python train.py --num_hidden_layers=16 --hidden_size=256 --num_attention_heads=4 --num_key_value_heads=4 --head_dim=64 --intermediate_size=1024 --vocab_size=19827 --hidden_act="squared_relu" --norm="rmsnorm" --norm_place="pre" --norm_eps=1e-06 --positions="rope" --rope_theta=10000.0 --rope_fraction=1.0 --qk_norm=true --attn_scale=0.151 --bias="none" --tie_word_embeddings=false --parallel_block=false --extras=["capped logits"] --init="uniform" --init_std_qkv=0.0413 --init_std_o=0.0 --init_std_up=0.0413 --init_std_down=0.0 --optimizer="muon_variant" --learning_rate=0.00485 --lr_mult_o=4.0 --beta1=0.9 --lr_head=0.00785 --max_grad_norm=0.5 --warmup_steps=0 --schedule="wsd" --decay_fraction=0.778 --decay_shape="linear" --final_lr_fraction=0.0 --batch_tokens=65536 --max_seq_len=1024 --doc_mask=true --train_tokens=324800000 --max_steps=4957 --dataset="wikipedia_en"
MLP neurons of a small language model. Each row is named by its layer, matrix (down: output weights) and neuron, and shows model dimensions 0-127. Each number is 128 + 32 x the weight over its row's rms, rounded and kept within 0 to 255. Numbers have three digits each.
A block is one neuron, or neurons of one layer that tend to fire together. After each block is what it responds to, as a language model described it from the Wikipedia text at the highest values.

L12.down138:111106000114136151205139114157130119124130144156123127127107173097110126057107153141126162186175139180163148137152148215166129112115111116152205112151144131136114154124191154109125165147123110175122150164112187156116154132138148158126170138166136124098147120139072158123103134140118117158185128134150073170080107104118154099144091156101102160180119127127087101142117056100084090136140
L12.down353:134148023151148076118108096142133086143088145164095073201125166164148167095148127084076161217154115117114127094145101180144135100090105116150116110091134102091137115083102098082107148157113149153146224124089154137193152117123108107131129136091056058188186099111086079102111131155146142064109124101125063137163114149139142185123182081116146119120137101085148115103173105106097120111131
Responds to: Verb or preposition before object. Transitive verbs right after their subject (shows, kills, hit, challenges) and prepositions (of, at, from), each followed by a noun phrase such as the.

L6.down71:173130121155137145077133116162114141120155146101181133076186191180147066107075087163141095097129082210140118105158181167088163114069114127115132174149075160131156153131095111119066163134171126115136137141169167168083114123182136129139123173173121088058109150085103106142083151158104099073137082121118094117082126129136129121173130092088119163196124167148132104134138153101127149153124
L6.down116:111123097196097094155033144158092124075148148116129082133145085171146146118133108079057112134076097099138094104153130137176123127092142077122132112118122137146101181126161113132149128140146131160127148111125074117101070131125127131125102126160116156207112141098100084177103090158122132174134088150110144119144153062133115172097163111092140069165158087113132168125114159114140125180142
L6.down139:128157133140084122098069112182115116121144058078127119130114118064182162100125162070152114124075102071120103035163126133144194085133184177099107196119186135138099109161130165095130195147085138147100196140116160085122117102147094107120117128140114117188147104090161144099096086120128151138051136096093091133092113113145130112150136144156145112162148113168101106135111142114125136109122
L6.down430:191132171119153162147125130108147107075097081107145160135105124109072178066134114114098101132174074164174091116131176143126162140144126135092187146198112159095164131137089073077134129121164125214113147186101124136139126118105100151146088162123132087074194132099169175118099153169122164108168126143131151122131078157154139104154120168060118096144217127136150111167154108109101163124100
L6.down435:121133166096083097073109114171144128141113139106140135142136106191164123138173124135134179191082146155154199145131075146085139101135190074091102102104117133134102190118131171181145118130160127148119161118178108140154133167144126189054085164179147156086138080124043094156166146172165122154117085071095142119126138127104146118175171119110131138098204118059181161140116102135175096135114
L6.down444:109145137120130110096098135123137126130160157113076083190093129179183142158135104146150171103124128159174152127123134120033182137208121135176149196095170192148134090151102139163125140133095123183147179073151115093096080122125135141180137099076143161093103063132135157060126154143140159160213088094103079161107085149099114143088153127091155122161078137104134066152149147106137119118078
L6.down788:142091163110053131106122138119144152060092146084151189154176105164162153117080044108127085092122084120094121063164103083139125097088165150159114081179112149099136099109117124143121138142118119086127134166093178128102167069101122079104128133088121139148134089111098136081136097190130119139202150125088101097130144086156120107137124133155094168129181086154132168106124151154145127147134
L6.down944:143122148116088140154116130184147145138101073157085133073118118174134171145143080116102066120080148152175096145138089130109152169189170123152183147137136168145169058075122130122109101096159129132118155116133104134088098118113129144172116135144164114160119119089149109072137108070125094135089168112118149139150111163122094125134124072134136125094154143082171088101136099138142119097140
Responds to: Start of a year. Opening piece of a date, usually the first three digits of a year after in, from or by (In 172|4, in 198|7), or a month name (in February 2009).

L12.down511:064112104114189054135116071089125128085129127133116147086106091090079088114106112102183149131142107124130118107107105057132098132098071146122115120128160115127061136161176155124100173163162104139153098155137085151106126142125104067138109186132136132136145149125133154154098143137011080104161118104152115123165138150106065130144063104152083141167114149110129114158086123150163156114165
L12.down521:078132105118140095145149126128150122163087124123152158154157133179151076130072090108157137166194042122174154172192120134181093141165137143095090173123135125126122031150116135160151168139144145172132137142140164092150087137114123178136170115163071111170072103133132091115128141119179133147181160144188110062147157070164171111152155072124152138183157068184159088133144127083144115130161
Responds to: Time-span modifiers. Words opening a time-span phrase after during, over, in or for, such as last, next, first, later, his (term), or numbers before years.

L8.down158:059119069120148149135132092090134122109142097107132104165191140179125074122064139182187118139090087106108128094120135075167101123112103092124108123176109180175112178125143121191095144134126125135084174187119133131155086158193141140080068096134164077147085125116095108156096148076136163100149159167163098102119156141111106104078133157057118099130159116107176138150084109123102114055106
L8.down334:112178120080084105113174147126113123173099142142146087117158121150148178170081129094129133121090124071108115123119162058102130101138191132157119119114123199117145197175110070157104053112076063130125142137111178118192144171107139104126098120137108067152147135133133125121113121153077198101131139132181158124139108152076075120125171165087104147113140158104150175076077151139158177134112
L8.down435:052109121135134092198100124129160177128183174135125083078076149073102161118093146137135123085115137141126060122150149208114126166124116097138094132116061109130131138140138143128131097137156068115125149132083171176120140144094094101112177145112112146080135137090082124174121178133152080140110084097143171101091203053146122115150090137112141133165107152190185163156081125191163124158089
L8.down460:161185055088155124175126127062143120198144098102134152154110128102090103170117147134150093140129110173142151122065100116132156116094135162099112128117136139021064160104111140071106129140135104067145100107119089106102122162081092118144093205091124166101124141124156059133131096129118138157119082146160098145052059132108092101139111140108179119084142122133088112087207125123161103101124
Responds to: "Part of" membership. Mainly "part" after was/is/be (was part of the team), plus "one of" and "first", with a weaker group of "TV" in TV Guide.

L6.down46:047135100076114121141186106084155142139069090171111106142119125138124167109119136134098161104160168134107151127091132117129096132044100120130143103129148145199160191132193116134150121076125122160151176087143106190146134154113171106132142145115071105072161145113057155151160111132147132078123164152167177156076167112141113169107121129093140155138161155127113105078052109124098104131125
L6.down64:116119176151116068137144075145180140043063116118098114166139162078148132118111152156127195079107144094173127196083166135055117103092086085093152107128141133176175122117125193093125078133127125149111127109128085120141133136159103105102136103105117126140080163101153116160110189115084157127136063144129140217152110208140112060075114123128172160129131105136086105140182118169149141088077
L6.down157:165179115035129097113131100079190122145120158145138128178106177068134131108160140122129124121113160141117118067135095176102102100116134131090148165155138120106072161132124063158128146137138104156145145123184132134113132170138188080116183188118145148094099157123175115135063106119131094169168177071075163154139201129105151127126162153115122155126157166126101118125145073114148121084089
L6.down175:073144076185078121120103131074076141059114071083099126129121113113137170120125100069017149081149182145141159179128131136108138130071107120115130125131119141162084139184108102166058123125164131113123155157225145072136134085147084072119148133115055114112205175088140080155137084079123112155101126130112123153123168181168128126105170148103138150127150143117128199173105096099193136129157
L6.down186:139108155165133128135132085172080115115165139133131209112080102105100149139109087158122173153125126118107162110176070117133141155091131117122166128111128122162088142132091143155096136147088125123128140106155168162120101149096175091071133144115137200132158088080131076164161145119145194158129148154128099150189132062098134138149133112105156091104159119103053134118115085113233169127053
L6.down828:156090120104094148141113171166100149190190098155147138142171183094147132090085126137153101119042158100122077147115076112153139171179149112106160132122152114056092144141155144120127136105101171122139096158128125058135151141072085122141103153102125075115127156110118118129132101149075107193124108224182147136177134156147082135125096170097116111134143129104113123155153122174172187131160
L6.down857:091151122138154110136179107097151133098157141084156055155111148126138141137102178118122151158151037103197161131096103176069145117097083124127148081126113130096124079099168155072127102144153153155148132159107168118142145135201225098128121144137124152114130150089082114086109138125113191122130110162159105098070117156097137085156136080111113170137200130095131090064100105074126128114159
L6.down886:129162111109101149164112155149076100147142119136117138165105146146120148085146139139117166082121120149138108144147129173126143131073163128108203108111130135142109163115141149144157107119158144100150208118151085071128138177135143111104174111093095087131198204197171171104099146118132071122138128158096067153135108146134150071089075176146100123153134166158197164125106100149189146128106
Responds to: Ordinal/superlative after "the". Ordinal, superlative and rank words right after "the", such as the first, the top, the most, the last, the lower; weaker on table pipes and word fragments.

L8.down87:083126114154073189141112186138155107101127113141053153182188163121136123092121063125076128125126134096127139174091166176116076180050150095072197117091155125159073068095186105136122148119138152156101192108162129155166141112095144102231132103079160135162119098143129125115167097082095121191169168106071109116168123145171091126081120150090171141084143087096138089184149103101110132120118
L8.down336:088125098171101148148117182153153103122127164126116122128118148133091131116119202121100118055144135092079145110081150180105156141130135129144189135092102124125156113120159139143091141105159157111152201148184134126085127121109108146109078152120101048176138193094120170124125103139209112110098159059120145097123099079128055160138103123145169173141193142101136160122078159078129082139099
L8.down697:100115106103137185172108115140112120106183144119158164143126026171164125066117163140107147182089094154151153138103104104135129058178162134148086102207173084091162108121098121135069153148144130101088120098175172140163125116084103149122104098163140113076195100115117155153131119140108121141143158195102123143183190146152162108116095119160083098123077151147129163128148169150121136128068
L8.down1022:114148211085130130120113121116095065116156140123124119167196109086093118084096154127162092097102119101116103141132099141149184156121195084073124140195080148140134073100097117156146132133057079136103092130113095118137147092115064132170098112085101171110158177102153110139149109094160100075084185141102167146090136099102170151163125172120075093106133128124109105070118041158176146100157
Responds to: Month names before dates. Month names beginning a date, mostly after born or in (July 3, 1987; in September 1893), and periods in abbreviations like Sgt. and Vol.

L12.down113:124118123129110160083086073175154078127109140084114116195157159146084115121163162149158104135138129162138193146175148183125088173096121099134130173132140147102137169094139117119127092148118155128113119133149063124090130175161149115189109180142041118150116078179145104165088118171113159175202135114129107123163143129042112069144146094146125142137105108091128119102146097179150112108107
L12.down951:132235093112115121178119076182126167118066135164162092069163157091139116086093162142123095116156148066138141153186080154124116124168162152101137134145171163114135079174130133168137072101157176109182159190143168139126123111113119080133111137105164128122140130126121159108088130138114143107075141142170152119158155168148102163126177140154107173113163069108105089079145122074129117119113
Responds to: Biography section-heading ends. Closing == marks of Wikipedia biography section headings such as Career, Club career and Personal life, plus the first digits of years such as 200 in 2002 and 192 in 1920s.

L8.down356:137130147137160159117130123121036107055073140164136134116140113102080127115087143144183137144114172118090141130140107126157097112054101099105107112177153121156135129086128088068171126125122175194183133118127060141115149111135102106086135109133145163087061143119111128111107167171139117075126156193063120116119131112089131118109158080130113161140149127148131107103132149080136137091071
L8.down552:115128046113193180132100141133144089128113133137107143141116229127169139118156110131182156178154128164168129045071090148148129106169116147130140175192129085093177091118153099134133120138129113108147122078097124127118120147109158118146122075152120133102120155135171113125112123142044146125185121096163117134103085199106158124126140182197120126154094197149097129114197141106162153120088
L8.down721:134098137124153141111131111137165127127127091192149134125098130132124125106104131059095118150079174086107097120172077176141128165107161143132051153105133109108063117209092119089171121119128154115122073124129148095200161089131176106154116102200102140132075072144125169102120067111094086148101121176108102113080141121045148130122116123063095086106144097143106101102127139089081156120141
L8.down833:111123087153152183173122184074089133151087189142101132172112121097197170127143124187167098104121171097133129161130096186148072113085072155168138116136123108118117150113143117119135146156139147148157090130140078112182211092165128057117112118111082153127117119169136108167154157104169156048080143155151127126154115160113095161114093088127109106212145105154121143142193119151105123031104
Responds to: Change and return verbs. Main verbs of moving, returning, regaining or changing state, often after to or a subject, on the verb's last piece: regain, moved, revive.

L6.down128:128152052094090131158148144113162117143112139170156098168135051119178132197111173148139149155062097189124103113156054079112142101138099133151100102030112107132159136124139118122194130118156087097135171107114082146178069119117088089070135110140140119121112095166143167154121156097166145223106136125167141193182151127129161119055100144137125107120087164182122066120108084180169125124120
L6.down162:087114061160109148150160149137059136129098164158167085131133097137124095121123153139119138148179151138129129156121154069193073103147122101147117061154135201037138102137173094114077198147128148174144144145187172145162109180138109102150101111095104145156170071095075118156088137129130099125104067080156099102138141150157091124167127150170150147069127152149092129168162084140133078069141
L6.down348:125127081155162169140145148146162142142142150130151101123184166105164138114119168206114151143109162172157103056167109143119126114123104177094080152120179107174076077143115101096165125154137167101159144133116129147108181116151091088114146099174140155164111102126114115159178152100112130165095084160116085157117122127080174087141179135074079095189156093167076122152073108145111110080117
L6.down471:104135065102098162178118107125100156132108163125106114085101123109159184159125119131090139161092099175130088111137088102147137164140142121128149115063094157143163097131060121146114116082086066150123173148066081109084163151155130087082126145123114160183126127083103152116145145065188094132106085193121066175139192104125111146200126071124148106139177134124137138089094081164153093114123
L6.down519:150198041116133122112152110142130132162102085106123143114110127171206148152137112101134154160146121136102106129112129134126150132098135163163141132102157130133176080103121100144139149096151102091107158156144085076169108147124108140101090121097100162084095140064109138061150067145202133141155129129175180139144093194085091094159154128133165150160137135160143153093128111140070138073139
L6.down560:095098183133081132140104098101095131146139087080088140121110146130110133162096142093129103104123076099136159128110126166146096120144068139091119098148174112139161138146130140136103172113085178099111067070128147154093162121150086110210113135149108171164114104146143084110137129127167110150120171108113122153118109099092177099096180171129136212147124092051145150115097157064114156120190
L6.down645:106107156177145063212100219150149127096113156144163129135058132150088120121144097162144068206140142157150111171107093106061078118110148160115103173115085120144150126103138088135137117139100153103133119119140148132137140123142109140102118166127192110155104100149155051103121132127150126144080182135111138103081144172181089153138075091127097017154141135149123167151138147166138124058125
L6.down674:087082061174140089130120094125167101180162160162095126156113128127115088148158095137134082158119148101129126148114115105098122180174099079142158169096115158111105116026089148099150115147150143104132137120139126101173108106190143128088151060079162180150132111129163121127130174079193088140089121161120100192097155164109119107114118138093171103203069079136140103126136083154157153077164
Responds to: Verb stem completions. Final word pieces that complete a split verb stem, often after "to" or as -ing/-ed forms, such as ad-mit, exam-ine, befriend-ing.